Part of a small language model's weights.
Architecture: RMSNorm before each block, rotary positions, no biases in attention or MLP, untied embeddings.
Training: a variant of Adam for these matrices, 13733 steps.
MLP neurons of a small language model. Each row is named by its layer, matrix (gate and up: input weights) and neuron, and shows model dimensions 256-447. Each number is 500 + 40 x the weight over its row's rms, rounded and kept within 0 to 999. Numbers have three digits each. A neuron's up and down rows have the sign that makes its largest values positive.
A block is one neuron, or neurons of one layer that tend to fire together. After each block is what it responds to, as a language model described it from the Wikipedia text at the highest values.

L3.gate394:509491455492505500440485462514508522489544477537460514448532539423506489510481392479473538555454564506537474518557516478450535544511589558608394509489507533462487546485524524547435503456534496458466580491441474510442532477501522490459444486495539512463525488473492539457516509508533506523482405446482413510477465581512521542552525542446472557475456495527503524473561482495515498522517530475583557518538452491499482483492506473549492467460511516510547515438490494507446485480547480482532542553439494543435474477546466472598473488615535487470456455536473643575522456531592494515
L3.up394:505523484566483450504500572495500468409597555492496529536548593483460566535448505550453500474564577520520505450435452557450554470485589515512562508523476441501469449502482479506454570500491464486546477553495477512441469536467511523520519480491505478506431568501494527518513463494540523513442457557469459549447523510518492504444478544438545495490484542487536398491503409478478478496547477509540552507535529487457448525561509439508473462491526468502481521498539558509488472529485467514535514512456450517531562464497545486452495420556491523543464623431526470477505543460517482492
L3.gate803:493541474492559471514461505439551504491526525508527545588495495530496570527523524461557571492472598483474597548490468434557484453469499537539522482569545459483533464484439425508529541479531465536528484488469500467404552470488555536521528527488573535560466455434569541487515409485474492521508445407500481539484417546486457505524556544517543516502542558504442566503547451468538495510536488510465494459473510540506501547573420506475427514502554470500529482542559470522548478460467492509483523499560403494517536435548520501429463462522505566503540535451534465630456476545492473438
L3.up803:503599441536523529521509591433510524474511533543435549588546545493496519504520601541495494464490484490494493513488470491469520511518519459470506533526569465481551445489444527522509518569511518454533489516484543543473595516477512489582532461528516535500478560518508458497506428523543430490528440487550552533494371540516575526514523504474526524456562543572448523452520461486533476494578491483469518478468496494532411497426488513518533515541547500475541483525440534514551504471524479481482505498555432538502601503544534463505507498555474510474552540492480461537465533479516547484
L3.gate961:497510456519539557527541533413469486530503495465519464488492459504496567495529494520517513497474544475508520455573554499502495485548534526473503526457485476497463499503526404458546480538490549478531513536433487487525462541509462485543488556522431522459443452452517518481563498470555472589471460555483550498494509504466528551485551473473445550529506485487477473475550455480421415483515552549468418567514525512503419447497571470503516479489488460514460513487476498477596488532513511473439519532520475511442519454519519473545500551485513471519451553479470484515522502484460560514
L3.up961:484589471493501543587523589511499559546482556478503494589482496529496487423477468433511446427437526533471500453524539382532502398491526541493518510510467497490440543485550425473525439523473542497523492520475517419574532438472493534546452469549470564494458533512538490480570547500549517518457518550521539490484479536462495498502441462468510457508531507518491489503626502530483489469516500556486437579488457442540495510484459455482551489507544509501531509456520575493517479574492469497509499499534450614504481522500518530482463445417490461526476504544493487471508406470506539531
L3.gate1450:478489512419497485486482536545526485539557533435516439563546538563578512476474482421474535461461451493531439503530524447450594421455514500581473605505503490427465510491466447508438518493555451586535504550461456515414522477484511508520466487480552439480430493529544519519463471497585550534464476407482502592480496501529482506520508509486497480500530529571525529540544477494488489552503514480544551510514476483540499476525518477536529517440545519504576508502532477528513453507526509596557438464586530480477478509551506463422500469491500511466468476397513545551540514529504539535
L3.up1450:482511531494543449492590581563484472484494571535500480553508480549453509442540575496478510596424446478473418522451500490485468479465471471555486466479494480480486507449583420484474506479495536501544457531460545524500499459456555422582491564515465518499473556470520534638465493527516489523505440521509521521536498520457421489504461522502525443531475489513549494490518529551513446517513468490550480578493533481446458504446560522499522471481503452506490571475478516514482518462472354591526546538429474482477511549533511463548468508561495519508505508507502462501516475517443573446
L3.gate1464:518548522555493534534441493453505549543498468502501390528402454493554559477425514503480513507470467425511433471499508547577475530490444538534553520512518498464430473578531472422610495429520548445516503489528568571481520500538465532429478517548546530488456540470486494502533490565498473527486485518521488480379493511509516491410502492534508505477472498544474591471495504495522519552552507464553511461476428477477468574503512536433464452508447509553544606449481520538604571516521453495509526543524511489490512498558544526514515479572574448515492487457484528520464536509555549433
L3.up1464:527539495467588525464555433465442514546511449466487530542515477521522537527488417557555521469454562459514575428529528554452465471529555478476513490506493477550600473500536551476511479527480542507472521505489493508498489457441509481526462482504537554510497475524467521451512423467568523573446510474518478539617528497505524497522489566444490500518503501475576460490548531533549508462484493492508504578501439533484537528460530422517538529491417534501493467488508495514507424478532525497485519563539492504463548482539474462491442516420548572481447571449523445460486405485437514523
L3.gate1793:481515504495499482499504484464483444493545523537524527462533479498542434517526453483497577512462522531428375470510547458487537450492543559494546483492471505513475504474512486512563508509462564539498491524496563557524494494517511534504475515501473529447459411497533549543547393479478512540431503491446579554451474569543505525486514479505517521543533495530502540467577529522482567505459551499506520528483506575595480504514527447482478434427436490487445512484466522433461526485521523500553499609464483518482507502522514464498472438478546445496518555534494532477571382526480509499
L3.up1793:523480461492461580527430468520513500467513517466467452448530528474487567474506547453531601496483545517514489536529536509523552529440521559496474558494528429482524512521526438523464600512503528455500444483456474543521441506550460499529505466492496502486512531456522489532501483478639514469441459456502469539448513528517482536493539558445546453467452492494508508469486498478557492492535518573492562585486433534420461496492560516487455449429502511470480568553452515521502544461488485509570493502565492495479542575561442462461477501525552542529498534472530553496540493499551446468
L3.gate1849:496477464437488498594497468511498483483535510462515489536490516508512561515478426469530520509512521524530470455504463393526513473497501525537498474488470431513479509533475432510483513508497550536527539516535490486450550511515472591495515499544487542547551489484528454493469462535517471462520441528488484486585453555491532468504541489518511467462561500464486507484556504448533471580536472469533545491489525511463508502440476442507434467525490484497551566570571479589496431537542527564459481540485470590524483453494468487426537490531480480519463516454514545597490486531475478437
L3.up1849:534537472508543568550447557500558536412522512516451485531482504466480487519508504521477492495481462558537499507482567489480523589451530442431473494462527520443460468522486557487500463598474502437598473520507539434435518444527456472619555470490417540523456511460518495494516462506468464437479508528447544598475499594446490582510489544492545466532588488515579451488542457480503456511517541488513467453522488492545492536465434483488546411454455496497510481609516529481526480418440446459455544497496559464572525516530559532497545501533470541465573570544508437458508492511558499533
L3.gate1918:394610445454508484445434483502520457511445479506467518515486483499538520504498495460544478510457464495468591427533516533505438504490479475560523463461423500498467510575464530485556435488612504517547469571461567447508529431505497501484475504472543549497490519551429478468531433509478421455468456504490428460510542515531515516421544441447485498394487511471491504481464503537539514444553466496467510440501448505538540558468483528494514404544499571520614487499413504474487508475545447556496504447539450492488549501532576505508590442474506474530468498552456512496498500465514495557
L3.up1918:471515507491480557530484464537473437487510499465396515515491545495526471531494473517488507480515523514466484533478495505536528421511496522516578477504512475538435522484487452500604538566556550537498523514604484465476512479571514504483424502502523533542468467515463501436571445513481549413500576507490468467474441584483507523493486542456467469457556487533526595499469492474496473561479487421500524536469460519427532553474507475482470445450506557455617504492503497634567502575473535530527504459548471500448459398555555518447491463454521479456444572453565578583542488530464513451
Responds to: Year final digits. Fires on the last digit of four-digit years, as in (190'8'–1994), Sattenspiel (200'9'), a 200'1' film; weakly on name-final pieces and CJK characters in tables.

L5.gate482:438472527503488557464511505465529429465479524432546485509560485574522532451482551540450560536569498458559524478456532509637449459526460546449415458456475412573458501520507523476485504496490496512456433463548494475551555504530515481514515520495556502584485524474519491456573482561514548514500469479523584468505490558544512462514541498528488490485506476496488487481547434437495480499499486511512537497542456522497527520489442548430483466450526454490482477416513496447459510483477484539478477481534474525487572476494561579512556492484497560483556497469510583537453459489592540493
L5.up482:476530447601443457439511537510527484493497478534559458533474523565463568476553542439455533512479529492476436546517469550544517579463476409574505509459489446490480540570484458460472499490517508518463558558441486482439499482458511426558457508511486498461519511598474488557464509530543474445555489515482476497506544576522568487551437545514505558516439500466462462521532469511450508462489522540533495546422431522541429519516572489476531508462493477427545568450417430475484522456513465447530607525474524436458472500518562474475510565474480535560411524524481507497426470532542505491
L5.gate577:560511455617436562482437434504499430454552477503479483482486563515442499467563497521482564536492534501477457478539555449505452596499442505558483488432533482520493485540519527507484471493461485527446519526446467491512493501449473459534446508510427500483515447534446541515466466559559496460574530497493510499444514568524539509474487459436518501483467506466420548499498482494505536438490471523483550545476502508520501482448507541514442474456475485469573546422468439417518504508452501513598561473461506431555451508466526516545526559432468560481410477460497553459470438509585491582
L5.up577:514518493520443529487440383504558508517449498446503452449551553539421448536382593524462529487555490540557489527553542498538477522517398531495550510481571488486468505490482573460545507521516479508420476466492467475534513503543570405524503506507518481523537488497513468451471529515556537485504507403464502499514491485460480535512478548484469473462423522489511536493543519524469449477503531435465505529587553538492529523601439472467539525519523495474522476486435528525469486485449533428444556490498470481448499469472536504567582456527540531507479474470483520479484469506529446503
Responds to: Inside rare proper names. Word-piece tokens at the start or middle of rare multi-piece proper names, mostly surnames and places, such as Ull(iott), Kank(an)ady, Tolk(ien), Zá(pol)ya.

L5.gate385:477493489502503453463569508565445484507522541553435413517508460449479412485485519622489528545442507547524530494496560520451446571526495500516462518529450563441547560453548465450455415575528458447518450484488440541549481541520507516535521536477510510507458444540571545541546549504452499516469501532457576479525493503444446525457486507550519494488518454464526476554543461469573514515604471466496545534458509506508464546505471484510478485455478531570493501585552547536466498494486492512527456520450501465520523445528515458480584456530552524499520571381541507410491432540570479445
L5.up385:499580468444496481495443483526544487517505519455511479444472474502504536512463494412460538566433477431411523481570466429498517492473547511491529594464546480471437511581482500570541472456468533478522538545459499563416496421528575473557471529551463473495542523536508530453485515442533532514471508518499446492473528535535478511490516512451465447553468560497507518507504468536498546480487569510510446516577521476536500542553506503495424490524533543534513472482441460528561509464597465496441510532581514592455482495557492534457429520445536521455546500601427512529517502404512472504
L5.gate947:490541488440438503462572527485467420546463425476517545506491457486498506515475542492444527568475470483568514545502516463528527464484568467519462502494525513520467542440481488431491498590474546410497507517466559476487481497476468537520480506553499494452595562507574424484438566553533511544458435516537512392508482494519470508464552489457490504460542420470495489446492477492490525493594504463496522547472438488531536545504460556452479455521443505442521453456520474456569570591524413404453430465492501518435525576543459464515448495544506494505389542450523545386531483482472515460
L5.up947:470543484466487566471503510506446515441533481445464493526514476495487491469517468513515528472504505461531592477551559572520436449487575472490513495416507410496463526527403438461478533488532511420533468510450566520472443513562412472543564524585502517439458510560453504487563444491471493551523465498508563549489496568505531481468467454545499494480518478484542467516475453491471542594527494543500483476467443546499566522539529471498474493455466560515488564527526511434568452475573495472506534486573447547499482538512487499451457458525525494498486531523487544516447427555532568548
Responds to: Final digit of years. Last digit of four-digit years such as 1980, 2010 and 1920s, also digits in times and track lengths (18:00, 4:37), and colons splitting titles (Tokyo Burst: Crime City).

L3.gate34:402493480516489548492475494570496449481541468486507479472429488569492495497411474433504497484541455541488499539468460419547534462533497551570497484458458495596476541513490487497472496538496485481496460498496447521518591480524457548477553557515502485502397504468560472513489449574474500455573430491433515442457470507532459509475459465518458476545548470474389465431556539498440556537499494426470462476461494513520518543541448533475428534427498516481493499517484511471546565551487481516487512522488425498446535439484504544480537475565490520459498557528536534528443429572478539491
L3.up34:513488460477432616531439498489458490513549480435515495525511490505469451510451485483502477469536538507507455558530515497583515493464497573519468496505542546475521405500585500532560569497486505453468473533496478483567531472514470504498586544481529494487441447397523488587541477495527557581487534457524522567434544554514468476511526536443480457494521470554451502421567504537409548518445503485533448530501452490558428521538444485472506473481512491485533426473481474464453573505464468463461515521498473492461498472483493569519394417498556491524496485529481519492500436490511518538
L3.gate40:535498481532416476472505454488527524529513496394450490541489472511493510556435492509524593527545509516443436498500502473526477523565514446554535503515464538534490457468391489486429490489476503457498506565601451458526625507497464459469535512548570485480521550478472476460504542479508547499526478391443454486467528527508511509521481450479461426499481479437526541484547492532503513455507463475523426482510558544553499493555425450514524531466506520528508500527470527488423512485475467489512493474502426534479452468477536601510469488482547519481466510534440522535461506554520563487
L3.up40:537533481479504604537484532411495523589489528479478478432509501455475468441529444509525498525484481590506507501512525546580453578557530514460508505547484573527482521486490475577503472553516490480460510452557516504614500526496471484540459520479479443480549544574495570515507460536494494507490502430502529491433468536513479474481513461487506493522464492528451532522544516466527478514455521594472431545536485568532514462579460481402564511467565549518571425470447457473525521461426564451521489489488499492504528516486564500484525476522593456546538457533503493500513491514474464432
L3.gate43:505508514533541481506476521462544488454479482538547519523483531560468526531461445472508517504492443517450469428488444443580515494531510537469484526429467486551464447471399472466523515476480597544516498477530531521499535432558500475517465587539548528534403534517503448460520518477457528480522532484442565527530494527537530500520489428498476505505451529501461481433570454509449526525447448462469493425538462470502487487483449554444453456533482508524510474554499480463562508486564491493410515544459482536472513515508445591488504510476566546520515509518549524505585550532458520502
L3.up43:517529507485456507459512532468525487462505464489539495600545484548542518539485497465428482464453450517434567510526451429526491444505564522548540534467515486485467466535496485520499568452529514530458476492543552460449488478556495444541474564505591529514475510463574463487542495521528493505481521511404488540510546575479525519530451487457451377516499550500514481435576495474486536548520549514515518488524525472507488504519516498467449497515457522466521474479508472531438516542554459459410546580479488555422478471552453491460423528521528534509572554542534522519545522410518472554
L3.gate192:457511466565482454503458485476537524482486570484520525505491539490429524420503492416476585494511438585512479446511510498582462411461523474500505491422431523508485509462421553518468514488449615544477550513488499534550494477551487504540481493548444531457498492560447478438539512440521525441497545473500552488460547508550501497498557472441449527512495518529397502532553491462571503500475492520501507498499508523489491461523469522516479487381494523463542559580468480462502528535532509503505499483462463572487503525470545554518485527417496480469465510546413504498468489528524493464
L3.up192:456561442579432557520447483413533465435464552448533502505454477475448487440572518486536511473484461594484527502533535508609518490446472504567441516524449564459531487479510462491517505483537530454397530490516515479524523463586606499541504511447479485517490403587506581442534465475467519482458541489517527479454557532512494569505521397494452475524505536501513577532581519497469505523559534559499511507451488476510473546534499485447460454491557461525483557556484520404495552593518519501493502497473369554485484515510578486545458445418494520540518472500459546476491453499491483531
L3.gate554:508565607517475419481517522469500556475535565550487496542501488466437532447529554611518561523464553476500524531522495522507499536520470465487466585510444559527476466471521482510447490533499540499510451535525548473496475444570477473439412479511532505562535476522462425488570556490403541534489491420479492492550513508510418484538523469499483487538515558517467464449526539489469479509578492566474459489478469434518550509538477509493531458556466546528517554459498492490497527598518490483488534479550435541471466556526570483598445521483550498479495434503367517457410528496493464471
L3.up554:461609415480462533457513545516489450503472503432529566523508559408500495476553535480468539462540488515536491554508507424634509442548548479496453481428542523525447434507485462564445562463476540521478560534557531505462523467531504519506489448533489578467511520499520521481489494502551606477498478526501516523498454555567490487509520462505493470464483552528528496439543483523547581441475506498482508521578505510540518472484477539455512499487487519511546441483499515476480471541484492528534544490549420530476449489515487670482470454500514501468574553481514494528500492415508517525
L3.gate1056:575529501470526480476442518450581465478504496417456476492488493415553548518426511454455522466501551498570486514506494529563467401505476496475469502457565543544446432519496448509476526444526487510494463524473499413498445433538465450483526531515569424503544496502511497522469563529538519512523465465445479519470487495533454491508624470474467488474509573480607443489564546538528499564503552471491466426476548488528479515485424489440467539538489470542558528506471573515487508443561459457457543531483526521495406501544553514471453485458545499493490479535483540513404489479491500487
L3.up1056:507478525466522515505434487463500492533539536506444497529490487459412549476479546525430545488466537510532571494525522535545465474470479542508469502544550573526431414451543495513474522465599537472511522461531507473504484422435513456475529506600542543531521485403519557503494497553539483575535512489557463447506568472430563472511523523513526471484522458481520546491439545490500457489523509518480416508519533485537530468472447478498518465534474541454560525449529500457548480555445519517471564541510509582521491473516517509498502484379541496496441490416458520471509504537498502599
L3.gate1503:420463460503482556485500554474506562481576506486488447536544462578478481523478518538572529433565497464466487533505463455643524485500469494498498463474542513570460463503466595519533538467487515498483505576496481518526597534625461525486529544499498476533477440502490500476485486458464446488539542527508491490511517520475449514513483473457500443502567541494453486472511455464465533499527473503491468511456514486541500527542512555472459570463464523534512467547469499477510575547462470477468596478499411487469463514505481596501474468582501501513567486551504484544482506424433545509
L3.up1503:540489482485475503527496429474451520531459549389478467484474499531537482422522490448526483497438507514484496517493520497495532468446522504544491489470490563452484498451561480510441473542604494463523476558482521493541554449569479572512482500486540454493508466509503555490501481506436537527489513411524510473446503556476494484490520454537551410488465541547545540471503521481493485539534506601465526551504508498510560552469503497483546445563464564519537592454517558471561523496459518542539463451538456515497462491467544592452477445528546469608479450468377455472434475563522482466
L3.gate1758:504504584475461496543484446537500499530510518440430447509477484539507533530479482503539539499514426512518525512489550452535556481528477506541545471528554545509500566452474429450486554515498459534471512598518434488520509498569460502524499501480498474481487442553461584391472471505471513470603449462453484534479453471441516501529515446460462457499499522510559488500471507465516539492531498499501469563464468498447536513590492491466467466453535504516546473507503528551469542517534522461527528394590454508462437476507512510438534491542452479472429504486493581505476538566498469418
L3.up1758:467546495491521495507504529439489496486492462482467441522518485529538503544442525486522482524466516529476492547480606503549437495496476500505482508509518545597431541529495406437505497482524426484401527525589416464504566413552444456459503493493478447507463497515411494486470521518521522551541502441515459488443508462463507510514527395492494427489533541486508499457506501462520554513584516529566410526489491454528479487566508490469504541544566535522522486498482532513558517496520472499500515418549388514423471451457566485460537469475450456480414507442505600472448514510442502469
Responds to: Name-start tokens. First token of a proper name (surname, company, place, title word), often in a "= Name =" heading or after a comma, e.g. Rab(anal), Pos(it), Turnbull.

L4.gate776:498531498482456544511487552466387516498511476475417483466466504496491512499511555556513515475499532508495522544537512567558501556550480525486510471514572471540533522587541474463539513512510526443500545534454499520456491443452458536551470489507567478487503482555498485519553504526464527561447496576474467491495496560466486583507518474510453467543517434476532507530579530461463493503623502416512529513538439545476485552493486479465499480496504492467497455545449529508499508540515482459522512575460455478419444538470498549522509493498518505520506486471516542498495448457476555495
L4.up776:555483556418499590493441496502530521462455497540511496471499476477495488606490496478507513460476496416524496504546562493480528512466507527467502518492553520442470487516561454504513473486569482435504428484500470464524447500470502434488521464512576439488556469487568435534476517487484556527420485494441468501559576432526522489473530488450493439457562554499573538556458497564479485513525534508508517540540471520501506495532470464524571507561536493443482529474509528561442448500516466504515468499506540500436481468490408470475523511480497530561477475507480423445458482490452544459
L4.gate977:517508467518437483530500483480471451562543531485492479493450505584523493415556522539516502513445474532465436515507523555528528436511466512540555550510490539516467593583526461435482504502517520456494472552559559554471468565538439582472531517566519476484475510542560520527560489426507551560495551507494512449472509505409518492469397460568522446556480445533512622502518464509489451539506499474579508541422461526604505530514544479418433517520487450527499520518501531543514499576551555448432510578459518469466463518540489473511486397534481424502467462559452469418500468500466505573
L4.up977:504481528482452498554507490494508484516485525472546483405434446458495481495548518507495516516548530478582495580460482505526529528516533582413482442490460479503587508473571516508497483527462592502501529524453504517502492502471469452486462484455520531536514526498506519517543486495532518530503469517442552490465521517480578474496510578473459502521527466525521430516425493469464511494588513424504530495552424505484563489507483556504461451498480492494543568536505506489520519495533448491514481475538477494539566471502512512456462521476544507507490480477567461513626495407547515516
L4.gate1076:534427548460497492482521527460508520563540525455489494494501516519520478559446528481498505509489555510504591584547489515546544473571442552496510510444551519535476405545574504494503489558546526477474461387533455463470506469482469450474473508551517420579511475486485506489533489510420467531507580473473489548477497470463530475535520552547535505453475476489567555474514536485345478480508444452435511538533499506492516464523486494461610523551471492505578427535502529514441494495481518518517457488485491513464456526551476480528554459522504497569555463486452458534517546520412542435
L4.up1076:483571567521487552450483606542470445531549515538471492499521476456555480476497519566443476525508448403474487510537517543516485563507520461503460561495551501459592513507479451532474556495503513486514453519479499514501503465537523557505505453491470565525546492563472526573546513493545468493462502538457489460518500485537505541494490501450429459571498426472500518525489498500552545510516499423546521513492449566509482501573533472521476502470487469498515532484404508559517518501592457481509537488469442548511468523452476534555487545473557509464494569500529579517489454485488548475
L4.gate1294:525513499492459537536480446425519442459442560523432507531442473520496583538475477480508489527469492491538515520553539545521525521459457590512539445426521464499514509580492419521519410493503579506442501505536510580529542518493474518518452563480586500555471473530535471499458474567483481561489452564509511465444505541511474474482486522552500491448529446448517553491503511530482564521496479436502542506443448524490442470439507503514459504509526455546551626501470493482480514592493470549451489477479510513456511471502549500539488438481457445576417511490474536542532540490498482520
L4.up1294:531383482453509448461504481562461509577514446457536516469516559485544464552510397529490568514510495438466574577518548494475491548587447483533492547538509505500500503477511509504485580519486526456519558476463456505494533517498448451484563542571469552490455473517477470467500581487437514535472516583537529459527501507517551481485514558444442539549462431554454521521519435531513520472537491516451569564552521487486461442516514519524551504509512502547454528459554502560495454552491514517512505499465509532494506483553446446509532557509532559468538548486517524483452417565457565456
Responds to: Year completion tokens. Final digit or decade "s" completing a four-digit year, e.g. 1940s, in 1858, 1983 |, mostly in historical prose and tables.

L4.gate396:438524459555481488491497549501485492476485650501434495481465481491512486451487532473560560476503478555482472467467535511546505537531525527490432456460483514475491504500476513503517471454468572533476464580557496552564494516532495470500469500446435524432474496498468543489506522485502503437475534442483559501462445496542487540490478473494478446536499532481465424472570501481494615483538554574500488532450514512509569487545456580429504476394491589452527471528428527489474532533439511510550512520499449532510451498521558509571490512449475498467496493464443552486457425497561489515
L4.up396:481473456501482512492480461530532510506466530466505495456533496573468493467474458433496544507545494538514498550424536513602509490474499500532423527517398520472526483515461479496480426452527517449460561509521521510551560534607507510501521546503549537419500473533461511473441470495534532471543476442562458500483502491482540521494446468466437510466495563495449546542567516533491551435464496562515515496396529510457465491566435490440472525459534526437463498535439477528477519529491520466552567478526412566427486486602486525524489476469524538484523505523420521554511459528491571484
L4.gate735:422527356515488515468571518499494467516505538498468529501573483548480527520458554487501538501506559562513505479491445526574444452502550525520558558517513471505397534473433505494512505536520517500452543556510512577489598493543532525514514531500526504484440509446501543466522514453510473539498530494515483521448508531552474497474508479502450473522519500481403505497625488434490550506527516511439497489467515521506496518485487486446536488496506543529555500551475537441498523526473471489511528461533464546436464474501495592552502482503509506490510541424448573573535488548440499536
L4.up735:483469514431553499477547515484614519491482525553546557509553430515460506572435531485486507537488532542529483514430476535454493470517552510520576500525419510468438488435533501595526516509544494496545505478495519582478485530578546487566516466448488490465553468504559488569509508456466501503529471492501433487514581441542425499512563460429445456455525569514457477535509483524566524455486512529490492525512498551486506440554512456512512495588551450458493540449543550490471450479545486498450459445512543559440538517502441530521559541473498529468538486520467490513503501503458473568
L4.gate1347:534524387492480475526522480401476461533514506444442520454493494505446526541488515478448509565479495583536542500495525570572434524554480476453526469475507482521450534482378532527539496470463508477458539523543524535542433533481521497480571522498507512428507475546478591517556532503530512566499572444535531492467473501510498500508510438567473497510499500451425542462549501516478542535506494508463517513479537484475494488470417550480487486463511539523521447545420445445532558509501481412512438537408475556461464540494534510513453509431524546440509449440497490512562606485480483523
L4.up1347:505523464417542503527506481447514461451482534433472516544549506509497534587404555465519518535502533511536471498492490498602481466534495499434482465520462519490457522548494488523507451439479466415444499503484529519538482480491532484491528548473516448475494433479492468554495463493511514479494536429472492499499546455527515572544559432579386456468467533437515537473570531467491596504581571590468520441485455427518539506588398428430591543518495469529508464503488456524493541511504480454495558507429514591456489540530487492474454416423551538452542528498503499518525522532509501489
L4.gate1537:536456444529428499527502482465462481557503541465478509459453430476469516529481580463498512513524513489537489542494482510540439510509436500485468482517481535516472514534453473549474499495488575459442595528498489556543476504478460469468489510560508514455540471519506518497481522470488506558527545416481486487449521475492529522519504515511461458510518486488494528503469540448493551454513510440506509526517505500486505533514453502493479488431457563535497466559474482523541546527505510444532532498518456536419444488505553595485468456473555545403577506480523546549498535561491513488
L4.up1537:490502514541515499484468466460525456560559527459525535440497427482514495523411526446537549545535494533492492590491493498566509509529460508508506450485454523615481491453500422530498484494518450473443489479501518490581544453484460487465516497488393489436545504504477486508475572508463475513556536431452461459487564413517485507508483529501435424539533522475450510482564515493490534500519555485451450437539482500587508461578418471471539540512546519465514434516446548484570506535537466490506508481499458550489447443479575545488511454512545526448503499466447555561460512505536515478
Responds to: Proper-name first tokens. First word piece of a proper name (usually a surname or place) opening a clause after a comma, period or "=" title, e.g. Bog(danović), Rin(ne), Or(neta).